{
  "rope_fraction": 0.25,
  "weight_decay": 0.017,
  "max_steps": 4911
}
MLP neurons of a small language model. Each row is named by its layer, matrix (down: output weights) and neuron, and shows model dimensions 128-255. Each number is 128 + 32 x the weight over its row's rms, rounded and kept within 0 to 255.
A block is one neuron, or neurons of one layer that tend to fire together. After each block is what it responds to, as a language model described it from the Wikipedia text at the highest values.

L5.down184 [ 79 153 164  74 165 133 119 130 142  56 198 105 145 100 136 135  52 125 116 145  95 150 120 116 147 138 145 126 132  92  94  99  98 119 169 166 125 126 154 145  90 152 102 114 128 148  82 147  76 169 130 164 178 110 142  55 139 120 137 149 108 102 113 117 190  98  71 127 154 151 136 114  77  98  92  60 105 103 108 103 141  80 110 128 161  74  75  74 183  90 122 182 119 108 184 188 170 116  74  79 134 133 129 122 143 131 120 152 115 123 126 171 115 133 117 117 148  86 134 109 220 126 179 119 208 124 104 129]
L5.down219 [139 137 118 121 190 125 147 132 140 109 136  81 111  90 176 159 183 151 133 169 162 147 136 141  68  85 174 156  88 139 111 106 123 156 153 169  81 146 113 140 143 115 117 189 181 192 142 149  87 145 138 163 136 151 186  94 152 211 103 194 112  97 134 114  81  89 105 139 166 133  84 123  56 125 157  62 161 136  89 135 143 133 121 130 100 165 154 172 119 126  83  71 145  42  92  88 113 156 141 153 214 151 137 115 142  67  99 142  95 125 126 123 127 153 117 150 151  58  90 119 148 120  69 123 108 133 169 130]
L5.down564 [114  48 137 159 150 106 123 108  67 152 145  98 166  70  81  86 134 126 143 130 172 181 161 111  57  77 132  95 146 137 112 108 124  85 119 146 138 154 192  98 134 135 136 154 127 125  86  79 125 106 131  97 153 102 108 131 113 111  78 161 181 180  96 135 156  66 149  83 170 159  87 137 103 118 121  79 133 113 167 162 133  87 189 128 133 132 134  40 104 100 111  62 140  89 168 184 133 101 123 187 107 157  81 122 105 155 141  90  99 121 126 103 111 152 176 149 123 121 177 151 118 184 135  61 119 164 159  96]
L5.down657 [ 91 132 106 169 117  83 153 124 179 106 164 112 100  95 171 169 102  99 203 161 113 101 170 103  94 136 178 107 113 131 207 145 149 139 147 145 134 117 145 104 106 138 157 125 137  95 107 167 117 148  79 122 110 105 167 123 177 111  76 157  93  76 146 151 116 142 132 130 169 134 161 102  98 131 141 148 180  57 168 115 166 107 161 161 166 135  84 175 105 106 102  97 102  93 189 182 124 144  85 155 197 155  87 174 143 175 138 179 125 135  95 173 126 125 155  71 147 149 117 139 128 123 112 144 110 145 132 127]
L5.down729 [ 69 127  64 137  92  86  98 155  84  55  92 193  65 127 100  71  91 127 138  73 161 123 127  73  73 139  66  97 186 113 151  94 131 148 100 120 139 140 123 127 124 127 165  96 132 103 157  88 146  53 149 101 105 128  82 115 154 100 164 138  86  84  47 124 154 135 101 144  86 125 128 113 147 127 170 171 139 188 113 137 144 117 136 154 129 131 163 133 102 128 126 124 159 100 125 103 134  87  94 117  71 122  87 122 126 136 148 109  51 165 105  85 139  94 101 143 126 143 175 143  94  98 146 186 115 120 131  88]
L5.down754 [145 146  98 131 111 119 109 132 108 155 145 111 134 116  79 144 131 107 144 157 138 114  89 143 118  86 140 118  85 110 100 146 118  75 149 152 158  41 162 161 110 136 134 180 102 126 130 165 106 167 123 103 100 147 134 115 122 139 143 102 146 135 119  61  99  95 137  72  92 116 136 159 106 141 136 140 119 184 143  96 145 141 128 113  39 114 132 125 111 119  80 133 111 124 143 151 152  84 173 123 168 118 146  89  71 115 148  94 160  74 112 132 101 140 167  65 104 186 118 106 116  88 106 129  97 149  82 180]
L5.down795 [ 98  81 145  63  85 130 158  91  60 135 134 105 113  90 132 187 128 176 109  81 133 171 160 130 114 126 116  93 118 198 158 138 121 132 106 197 140 128 118  85 142 167 153 130 148 121 166 109 130 111  92 118  99 156 135 131 155 111 168 125 130 129 110 132 104 139 150 178  84 165  80 113 134  94 135 150 116 113 136 131 128 170 111 112 167 118 124 177 121 104 194 138 160 164 129 178 134 116 117 137 145 133  48 142 127 134 101 115 101 152 115 120  78  98 187 157 179 174  64 155 114 149 168  45 163 146 148 140]
L5.down810 [117  57 112 147 132 136 166 121  62 124 134 135 180 129 127  84 125 139  90 143 127 140 139 101 134 165 179  85  82 112 142 127 144 153 133 111 108 110 137 135  96 134 157  73 182 132 131 126 108 176  72 117 151 174 146 133  82 170 139 176 127 147  98 167 131  82 120 105 103 111 105 147 130 114 138 106 143  78 131 171 163  88  78 178  98 163 212  69  99 104 118 119 131 151 162 151 134 109 129 153 147 139 162 104 158 116 176 110 124  83  90 117  99 168 129  92 148 177 169 106 163 125 194 144 123 118 120 122]
Partitive "of" after quantifiers. Mostly "of" after number, quantity or ordinal words in partitive phrases (two of, each of, most of, first of); also prepositions like among, during, in.

L5.down0 [145 150 164 162 107 135 135 123 135 141 129 158 101  98 136 138 113 119  86 153 118  69  54 162 180 124 186 185 164 136 148  74 168 128 119 138 102 135 198  95 161 101 166 133 182 149 135 103  72  96 102 111  50 123 148  98  91  86 161 155  45 199  91 145 182  91  67 178  73 180 168 121 150 141 106 164 151 135 152 104 135  84 151 155  95  92 163 122 113 108 134 134  74 160  95 146 149 152 123 100 154 172 177 197 126 173 161 150 132 146 153 139 131 117 130 193  69 100 144 147 150 123 152 181  98 189 160 151]
L5.down236 [192 132 132 114 112 143 160 165 120 117  79 171 131 104 123 118 187 121 131 172 107 109 137 116 145  80 102 113  73 157 144 191 135 107 100 164 133  59 187  71 156 178  81 124  91 119 139  73  66 116 133 117 182 146 110 105  93  75  78 106  74 158 123 116 110 188 108 144 158 206 128 100 118 131 108 113 168 168 111 149 164  90 178 126 159  88 151 145 194 162 127 191 203 123 116 115 120 128 143 141 151 177 106 116 133 115 123 177 141 175 179 202 110 158 120 143  85  85  97  90  58 112 156 129 102 166 137 154]
L5.down276 [122  78 174 163 141 160 125 148 143 112 110  88 165  99 184 137 194 127 145 106 108 159 121 194 129 155  80 116 137 107 167  99  96  57 119 127  89 108 138  84 172 150 156 163 122 172  90 151  95 108 200 125 157 132  73 129 132 191 147 121 134  79 113 131 163 108 131 172 143 132 141 150 100 144  76  77 165 124 139 116 169 157 132 118 152 101 137 122 179 139 142  82 106 117 121 153 185 156 102 146 189 124 147 137 127 148 141 142  50  74  67 128  81 116 142 144 146 146 130 101 150 108 125 168 181 122  89 165]
L5.down493 [ 54 188 108 149  56 125 146 152 110 168 172 137 124 108 122 167 160 101 151 115 171 161 146 173 156 119  98 117 129  87 148 112 216 116 114 130 103 134  95  56 113 111 154 119 148  56  88 112 112 116 164  76 180 129 105  78 102 184 150 100 127 165  86 147 119 163 167 176 161 143 126 132 118 111 167 173  88 159 109  94 120 140 150 104 143  97 214 141 147 107  91 122 144 149 175 117  90 143 109 122 131  97 119  83 105 102 127 156 145 146 192 118 136 173 104 113 141 138 123  92 130  77 162 137 156 140  98 134]
L5.down568 [132 129 111 152 182 140 171 115 178 144 134 171  89 122 144 142 134 136 134 119 165  75 107 110 106 133  94 108 121 128 137 121 130 167 113 120 159 104 152 140 159 187 117 155 193 187 124 107 133 126 132 128 156 116 127 108 136  96 130 161 134 116 113 144  95 143 132 194  90 161 180 154 118 155 128 170 114  88  46 108  75 126 139 202 112 107 120  97 152 170 125  96 136 155 167 109 121 131 148  97  70 178 124 125 185 151  92 169 112 149 108 134  99 167  82 176 151 121 112 137 152 129 119 160 165 128 143 146]
L5.down590 [138 163 155  93 136 167 142 145  74 182 176 137  83 110 127 165 135  82 112 180 199  79 172 121 107 134 107 179 169 159 100 146 115 156 134 115  98 156 108 102 202 110 178 153 126 172 134 125  76 102 104 111 113 120  84 131 132 141 122  76 143  93 179 207 104 161 142 152 192 102 175 148 129 122 144 111 180 177 129  56 116 105 118 110 114 140 190 139 153 182 146  87 144 143 162 177 106 103 142 195 105  73 108  96 112 117 155  96 153 212 128 114 138 154 130 113 153  95 110 110 119 133 108 171 134 179 116  94]
L5.down660 [130 111 203 106 175 175 121 108 205 129 127 109 152 152 106 156 144 105 146 110 111 146 176  73 121 140 117 172 145  91 149 103 178 154 145 114 122 135 140 117 126  98 127 187 185 149 189 115 130 187 132 108 180 155  79 149 149 126 173 118  73 138 113 166 105 168  93  97 198 103 104 166 161 112 161 131 133 130 145 157 133 120 163 145 152 147 199 117 133 212 126 100 127 138 170 167 102 110 124 144 108 127 213  86 159 185  87 161  84 113 120 114 130 143 123 114 110 152  96 138  73 154 165 120 120  88  80 105]
L5.down809 [108  74  99 168  96 131 133 135  97 112 116 122 105 119  99  91 156  83 172 190  99 124  98 111  95 118 105 146 189 166  76 129  67  91 138 148 165 147 130  42 138 125 106 150 159 119  90  91 145  73 100 105 104  91 139 160  86 119  96 116 160 130 108 116 176 132 170 177 136  67 131 113 119 119 136 166 106  68  61 143 118 157 146 129 143 127 152 127  94 100 136  98 108 144 160 149 128 107 160  97 185 133 217 146 116 148  79 158 183 134  89 114 183 155 102  94  77 150 136  88  91 133 158 137  86 140 122 135]
Article a and have. The article a and forms of have (had, has), usually mid-sentence after with, a verb or a subject, as in with a hip roof, it had wider, the flag has.

L4.down167 [172 137 152  83 141 157 132 145 153 158 165 129 101  52 140 136  79 153 134 132  88  84 127 112 134 172 117 155 144 136 179 176 168 108 117  92  65  38 109 132 144  79 155 122  96  93  74 183  79  81 136 154 127 132 143 104 117 193 141 144 172 147 120 130 108 177 108 158 151 109 141 149 187 146 134 129  57 139 127  87 175 105 109 105 135  87 138  81 139  92  95 153 132 132 186 171 149 173 165 117 169 153 142 128 181 137 134 160  87 126 120 140 146 104 113 163 157 145 143 144 147 125  97 143  70 145 117 132]
L4.down438 [114 125 185 136 121 144 113 122 107  98 123 116 140 142 100 167  99 168 158 116 123 128  83 160  83 142  66 166 135 100 104 179 160  94 132 137 110 129 153 140 199 135 158 130 158 157 107  77 159 118 168 177 145 164 100 134  76 152 135  84 138 215  99  71 151 116  79 108 146  97 120 110 142  73 111 188 134 128  88 175  31 129 108 183 200 157 146 103 166 159 141 169 170 120  76 120 158 124 117  78  83 168 114 115 175 111 150 141 146 112 137 100 125 114 132 128 153 143 157 157  71 128 119 148 130 134 104  91]
L4.down573 [130 106 183 118 167 156  95 107  92 117 148  47  87  87 130 113  99 165 132 144 157  57 128 134  99 201  77 172  98 107 133  53 219  84 138 117  85  71 137 119 149 138 168 151 111 188 138 153 104  88 143 135 138 102 135 137 127 118 157 109 143 104 107 134 139  89 142 140 185  87 139 150  93 130 165 109 180 140 125 118 109  98 157 133 125 164 156 147  96  74 151 124 106 150 153 117 159  83 104 136 170 118  74 131  56 104 110 175 183 172 117 117 146 138 136 218 126 141 128 111 129 126 141 154 181 151 155 185]
L4.down581 [121 138 112 141 150 160 118 104 108 210 171 120  84 134  94 185  97 104 130 126 128  84 118 121 111  96  99 161  87 152 159 123 114 120  94 165 160 222 167 144 126 127 139 131 108 112 106 132  65  53 124 115  96 137 103  80 102  96 141 132 105 155 166 105  99 146 138 127 134 130 111 176  98 100 135  78  77  89 103  73 105 117 114  47  47 123 133 100 146 123 178  82 139  47 173 124 153  86 132 133 111 162 118 160  99 162 129 104 130 176 139  84 133 116 134 168 114 127 132  65 154 156  93 109 162 127 143 109]
Indefinite article after prepositions. The article a (rarely A or an) right after a preposition, verb or conjunction, opening a noun phrase, such as "at a hospital", "in a duel", "as a player".

L2.down145 [189 146 162 134 126 188 172 122 164 178 169  85 169 167  99 234 152 114 113 129  86 120  76 124 136 117 125 187 131 128 171 139 122 140 125 158  75 156 142 103 115 101 115 107  99 122 192  88 169 104 157 122 119 118 165 161 139 125  70 162 140 157  50 113 135 136 164 150 195  77 141  61 177 168 124 118 141 170 150 153  87 115  89 137 152 105 146 130  88 171 136 140 143 136  97 118  83 112 125 119 108  81 118 132 139 103  88 104 104 149 123 221 124 138 125 128 115 139 109  77 110 168  69 204 116 111 140 110]
L2.down210 [123 126 182  90 146 163 128 186  80 116 138 130 152  98  94  84 187 125 142 130  31  80 105 138 173 115 137 106 117 127 139 108 122 113  99  76 124 194 144  60 154 109 156 148 117  64 148 154 141 159  84 141 132 143  46 123 151 147  82 141  45 125 138 150 129 105  71 129 150 175 120 103  81 108 129 115 140 120 136 110 130 106 132 125  63 141 130 101 130 146 158 128 136 139 143  91 131 138  65  75 183 150 191 107 132 101  89 116 126 206 142 126 172 179 128 168  78 136 153  84 165 122 116 122  82 119 167 104]
Word start after punctuation. First letter-piece of a word split right after an opening parenthesis, hyphen or quote, especially "e" in "(e.g.", plus "(se|lection)", "semi-f|inals"; weaker on has/have/had.

L5.down32 [146 107 181 142 112 147 147 101 130  60 120 111 102  66 155 143 144 147  94 108 110  96  94 152  97 152 101 130 174 158 140  91 169 114 146 120 138  74 140 102 128 136  82 154 122 107  98 175  82 132 157 102 164  69 181 176 124  77 110 112 107 107 130 138 135 153  95 157 112 121  76 112 166 107  98 134 136 136  45 102 105 154 138 177 138 153 158 123 167 152 119 104 169 165 166 115 196 144 116 149 161 132 132  65 158 120 115  94 145 151 175 147 118 133 121 158 164 159 121 110  98 103  85  93 138  45 178 114]
L5.down309 [ 97 128 146 140 126 161 156 147 116  81 139 134 139 158 114 157 151 159 111 113 114 220 115 125 177 116  90 116 126 118 129 115 148  73  70  63 111 156 134 162 101 139 106 147  86  84 168 126 124 126 139  99 125 201  88 146 106 101 151 120 145 166 110 160  80 129 131  91 115 202  53 174  98 133 141 107  89 128 130 121 175 132  73 193 140 133 170  89 172 147  72 126 126 105 157 159 184 126  79 115 158  81 165 123 122 110 112 155 129 141 100 101 132 155 113 250 211 117 125 142 152 134 158 118 149  77  96  94]
L5.down337 [153 142 136 112 125 118 165 180 127 144  76 130 124 125 186   6  87 103  55 138  93 138 134 157 137 129 186 119  70 117  91 130 182 123 158 155 151 135  99 147 106 118 161  99 130  88 189 180 119 125  89 131  63  92 106 152  95  69  73  98 146 147  47 118 169 141 125 168  58 161 140 121  95 150 121 133 134 123 156 149 125 133 134 135  72 124  69 128 136 134 128 151 144 151 148 115 158 112 116 151  60 171 111 106 140  66 142 138 151 181 127 104 125 143 214 147 169 162 149 111 110 139 138 111  86 175  93 123]
L5.down440 [ 87 135 174  76 158 127 147 208 157  85 114 196  85  98 115 131  88 162 103 135 185 114 133 161 153 147 120 150  91 177 167 145 116 119  55 107 117 135 134 142 149 139 162 149  98  89 111 156 141  93 106  88  65 109  92 119 145  58 122 118 145 120 139 105  97  99 130 133  63 162 129 144 125 121  84 122  92 120 111 181 108 140  92 159 108 152 179 111 134 148 139 214 148 138  96 134 154 103 191 142 103 151 130 123 116 179 132  85 133 163 115 157  85 163  62 175 155 148  97 150 129 116  73 102 104 136  60  80]
L5.down486 [238 146 131  91 125 118 186 125  88 202 156 125 106 134 151 121 184 156 109 137 167 143 117 120 129 129 202 135 209  99 116  96  95 122 158  98 175 103 148  70 122 135 134 105 128 149 175 135 137 111  94 148 168 131 104 127 136 152 101 143 105 144 155 193  81 180 210 113  95  56 123 120 103 189 110 123 128 127  94 131 148 161 180 159 113 113 130 141  91  74 143 127 127  55  98 102 123  80 135 163 102 133 149 115 141  93 126 183 127 136 112 109 161 136 142 113  86 189 136 113 154 125  78 114 110 128 122 111]
L5.down742 [ 90  88 106 120 128 106 113 132  88 122 163 127  82  45 153  75 122 127 184 108 102 135 182 199  99 143 132  93 157 111 149 119 121 101 174 151  71 172 165 117 140 121 110  93 151  87 130 137 124  50  75 184 144 142 165  48  69  74 169 142 140 147 115 137 171 152 141 160 108 139 127 122 119 141 138 100 143  52  88 139 165 132  73 148 154 146 196 168 168 120 125 165 168 105 130  22 122 131 163  88 119 134 142 112 129  96 164  88  48 149 151 116  90 126 148 151 110 132 153 171  89  90 147 101 111 165 153 122]
L5.down978 [111  57 142 132 101 122 176 138 121 130 155  98 146 176 129 155 105 131 139 108 131 157  93 193  79 105 113 103 130 105 159 140  97 153 117 117 126 107 156 145  99 169 161 111 108 109 151 170 161 132  49  94 129 144 131 166  47 135  98 187 125  81 159 130 152  51 158 103 135 169 192 114 154  98 107 148 186 149 204 129 152  99 113 140 117 174 183 164 152 117  97 180 148 150 139 157 184 156 204  76 145 131 151 103 114 125  96 102 174 139 170 114 131 165 123 165 143 137 119 106 120 140  97  56 146 176 102 175]
L5.down1015 [163 164 124 105 123 206 170 114  92  57 115 117 155  92 174 184 150 120 141 189 109 162 111 134  91 146 168 143 153 189 141  94 149 152 110 115 134 117 119 135 113 121 122 125  97 143 121 124 166 144 168 176  95  93 151 129 139 148 120 170 123 147 146  44  74 109 137 115 121 188 126 131 154  65 148 102 140 116  96 116 110 109 107 113 113 179 168 115 124 108 141 175 166 130 172  90 111 146 132 130 103  79 142 138  99 124 127  81 111 152 170  94  44 105 170 146 182 152 122 117 126 122 152  88 153 117 124 116]
Copula after subject. Forms of "be" (was, been, being, is) and "as" following a subject, often "He/She was" in biographies, before a role or passive verb.

L2.down832 [138  94 142 140 118  80 137 109  99  83 142 142 135  77 127 132 182 101 111 158 108 145 146 167 151 127 186 124  73 128 114 112 124  75 141 202  69  90 110 107 157 128 116 142 119 113 110  99 195  96 160 180  99 122 120  99 107 149 168 156 114 132  78 152 105 177 149  95 102 140 146 112 109 114 161 140 121 108  65 142 135  37  99 120 147  75 105 179 122 163 170 152 130 115 110  66 109 190  88 138 128 148 108 132 138 143 140 163  88 140 119 148 153 120  83 120 114  60 161 118 130 108 124  98 205 121 124 114]
L2.down973 [135 120 155 164  79 130 140 133  69 122 121 154 138 125 134 137  82 158 161 127 152  65 166 144 137 171 147 114  88 101 146 126 163 112 167 191 183 131 116 171  39  76  68 110 134 161 197 186  69 123  86 131 112 103 167 134 107 110 101 180 107 117  91 117 134 131 133  57 128 168  79 101 147 142 139 109 101  55 155 138  85 125 147 117 166 166 146 188 110 137 140 118 132  80  98 119  92  65 136 180  96 139 120 166 131 108 138 191 118 173 101 159 116 103 122 110  97 111  97 142 106  77 169 140 157  71  79  92]
Copula and word-initial fragments. The verb is or was right after a name or closing bracket opening a Wikipedia article ("(born 1999) is a"), and first pieces of split words (app, exp, dep, -w).

L4.down310 [178 107  86 196 155 158 137 182  99 102  99 212 105 127 128 175 110 168 131 114 141 176  92 114 104 160 103 110 111 191  91 184 106 145  83  82 171 115 113 168 181 117 176  81 156 119  99 148 165 136 112  82  80  72  93 141 121  81 164  59  98 105 139 124 111 137 124  86 132 123 152 169 137  62 114 147 147 201 155  87 174 157 127 152 142 129 138 137 119  76 131 110 148 176 118 101 109 113 122 155 158 110  94 181 127 159 117 113 117 196  81 143 161 158 109 111 168 171 113  70 139 128 142 173 156 223 120 102]
L4.down396 [167 140  20 147 115  76 164 160 131  98 128 140 133  84 112 122 153 140  87 157 128 159 148 112  93 113  89 115 122 170 138  80 123 155  90 113 225 145 125  85 153 158 176 101  93  95 104 101 168 123 121  94 146  84  75 118 128  15 154 104  98 145 129 126 151 160 107 125 123 100 131  80 188  97 116 131 166 116  89  80  58 121 115 135  56 128 164 117 138 116 160 167 192 135 109 160 159  83  95 157 160 145  93 154 108 119 124 103  96 169 168  83 111 134 129 140 176 170 118 111 112 131 149 136 144 122 153 145]
L4.down539 [204 126 138  99 110 127 145 103 126 166 189 132 120  69  93 156 104 120  97  99 189  85  92 168 134 102 177 138 119 129  83 116 142  97  92 130 102 124 118 214 145 207 188 106 127 117 199 100 138 157 103 148  90 180 142  74 140  68 147 164 113  74 147  88 120 142  98 118 149  83 118 177  94 130 103 149 176 157 130 131  98 138 156 140 126 108 132 125 161 112 144 106  89 135 158  67 167 125 106 115 162 119 146 136  81 181 163 120 188 123 136  89 152  93 171 151 144 121 124 161  98 162 138  84 124 163 174 137]
L4.down781 [105 126 112 122 174 107 148  96 120  78 120 139  99 139 152 111 175 158 183  69 107  78 176 156  86 138 128  90 150 131 168 170 171 124  63 127 128 123 160 122 181 138 175 128 126 116 100  69 139 106 117 140 181 102 100 112 125 125 162 152 109 192 147 149 115 128  97 158  72 118 128 152 182 131  74 135 150  95 131 138 183 134 127 131 156 141 130 174 152 134 121 166 174  85 124 157 127 138 152 158 111 144 137 127  67 133 111 131 112 146  83 130 143 154 176  89 157 171  76 161  91 150 179 105 135 133  83 104]
Of after nouns. Mostly the word of following a head noun such as story, loss, one, result, murder or history; sometimes infobox punctuation like = or :.

L4.down98 [135 161 106 141 127 177 173  92 206 115 108 121 186 132 127 124 149  99 122  60 114 145 167  83  91 150  78 174 117  92  97 173 214 177 100 133 136 122 191 137 106 197 110 186 164  91  95  87 124 119 159 105 171 185 117 131 120 161 152 152  33  88 120 100 107 137 100 131 114 137 144 145 104 119 135 204 130 165 144 163 157 132 146 119 115 118 166 117 148  88 116 155 127  91 134 183  70 136  87 103 113 125 100  36 109 138 110  98 122 142 122  97 134  95 143 135 131 144 124 111 130  92 127 169 125 187 151  92]
L4.down291 [ 73 149 190  79 129 182 113 126 136 139 174 173 114 152 138 137 153 159 115 164 123 107  72 153 144 113 137 136  94 176  89  53 134  83 101 143  96  96  82 121 183 101 140  97  97 206 116 144 166  94  57 178 120 149 117 133 102  75 146 173 117 115 154 101 129 165 193 133 123 167 114 141  89 158  97 148 111  57 122  83  50 138 102 157 164  95 211 141 136 112 118 159 132 117 110 114 148  79 162 117 107 155 138 136 130 137  97 151 129 142 131  80 184  97 141 174 159  66  92 152 123 160 184 110 179 111 193 144]
L4.down543 [ 62  92 126  87 135 112 106 130 121  99 131 128 158 163 144 146 119 165 147 176 114 118 132  92 145 151 145 158 144 157 131 102 163 120  52 140  97 132 114 163 107 150 154 135 143 142 163 140  86 116 148 169 113 121 138  98 125 129 111 134 130 135 184 192 125  76 126 116 144 132 151 156  70  41 108 137 115 121 123 101 145 206 122 129 164 174 161 110 138 153 107  69 122  96 138  56 139  80 109  90 105 108  55 158 169 134 145  78 107 150 122 117 110 158  86 122 157  95 202 101 126 121 143 140 133 125 116 133]
L4.down839 [165 111 128 135 135  99 115 176 225 107 113 118  97 127 159  78 139  87 130 162 131 101 111 170 139 122 133  92 154 128  70 108 187 180 132 154 143  83 138 100 122 184 143  84 102 131 157 161 134 162 117 143 106 185 136 159 149 117 129 143 130  97 109 147 196 149 195 136  98 205 127  68 139 158 148  70 129 123  92 116 141 137 119 106 198 140  80 143 128 142 128 134 126 112 112 138 185 145 127 142 145 102 134  83 122 115 124 144 122 129 104 100 124 112 148 139  85  97 120 143 127 135  74 119 134 110  73 150]
Copula before predicate. Forms of "be" and linking words right after a subject, before the predicate: was, is, be, 's, often followed by not, formally, entirely.

L2.down676 [108  81 107  97 139  97 130 153 122 113 167 143 112 118 108  79 192 196 172 102 130  66 164 104  96 120 132 110 143 100 108 134 105 139 114 103 183 123 103 117 105 131 136 123  67 123 174  62 166 111 133  93 172 160 156 102 148  87  93 123 117 190  71 166  98  98 110 135  83 143 152 153 138 132 169 166 119  99 176 125 146 160 101 119 142  93  92 105 107 132 192 155 103 133 157  87  70 185 132  87  86 205  99 152 103 153 130 124 159  98 120 116  82 129 109 142 109 105 151 190 122 156 156  68 119 145 122  63]
L2.down709 [152 119 159  89 146  94 116 150 161  74 101  86 105 117  69  79 196 123 110 123  81 191 150 165 108 146 161 180  90 108 151 156 123 142 115  90 186 100 100 127 213 126 124 118 156 138  68 102 161  34 152  95 170 138 111  92 102  93 102 166 114 181 126 107 161 138 135 126 131 149  73  96 164 140 157  93 114 129 127 117  73  74  97 142 110  94 124 168 107 142 102 141 188 130  88  91 162 158 149 141 132 129 139 125 141  86 168 125 122 138 109 144  99 140  70 106 171 153 152 112 135  83 179 167 125 175 143 103]
At/of prepositions. Mainly "at" and "of", especially sentence-initial "At"/"After" in biographies; also "At" inside names like Athens and mid-word fragments in names.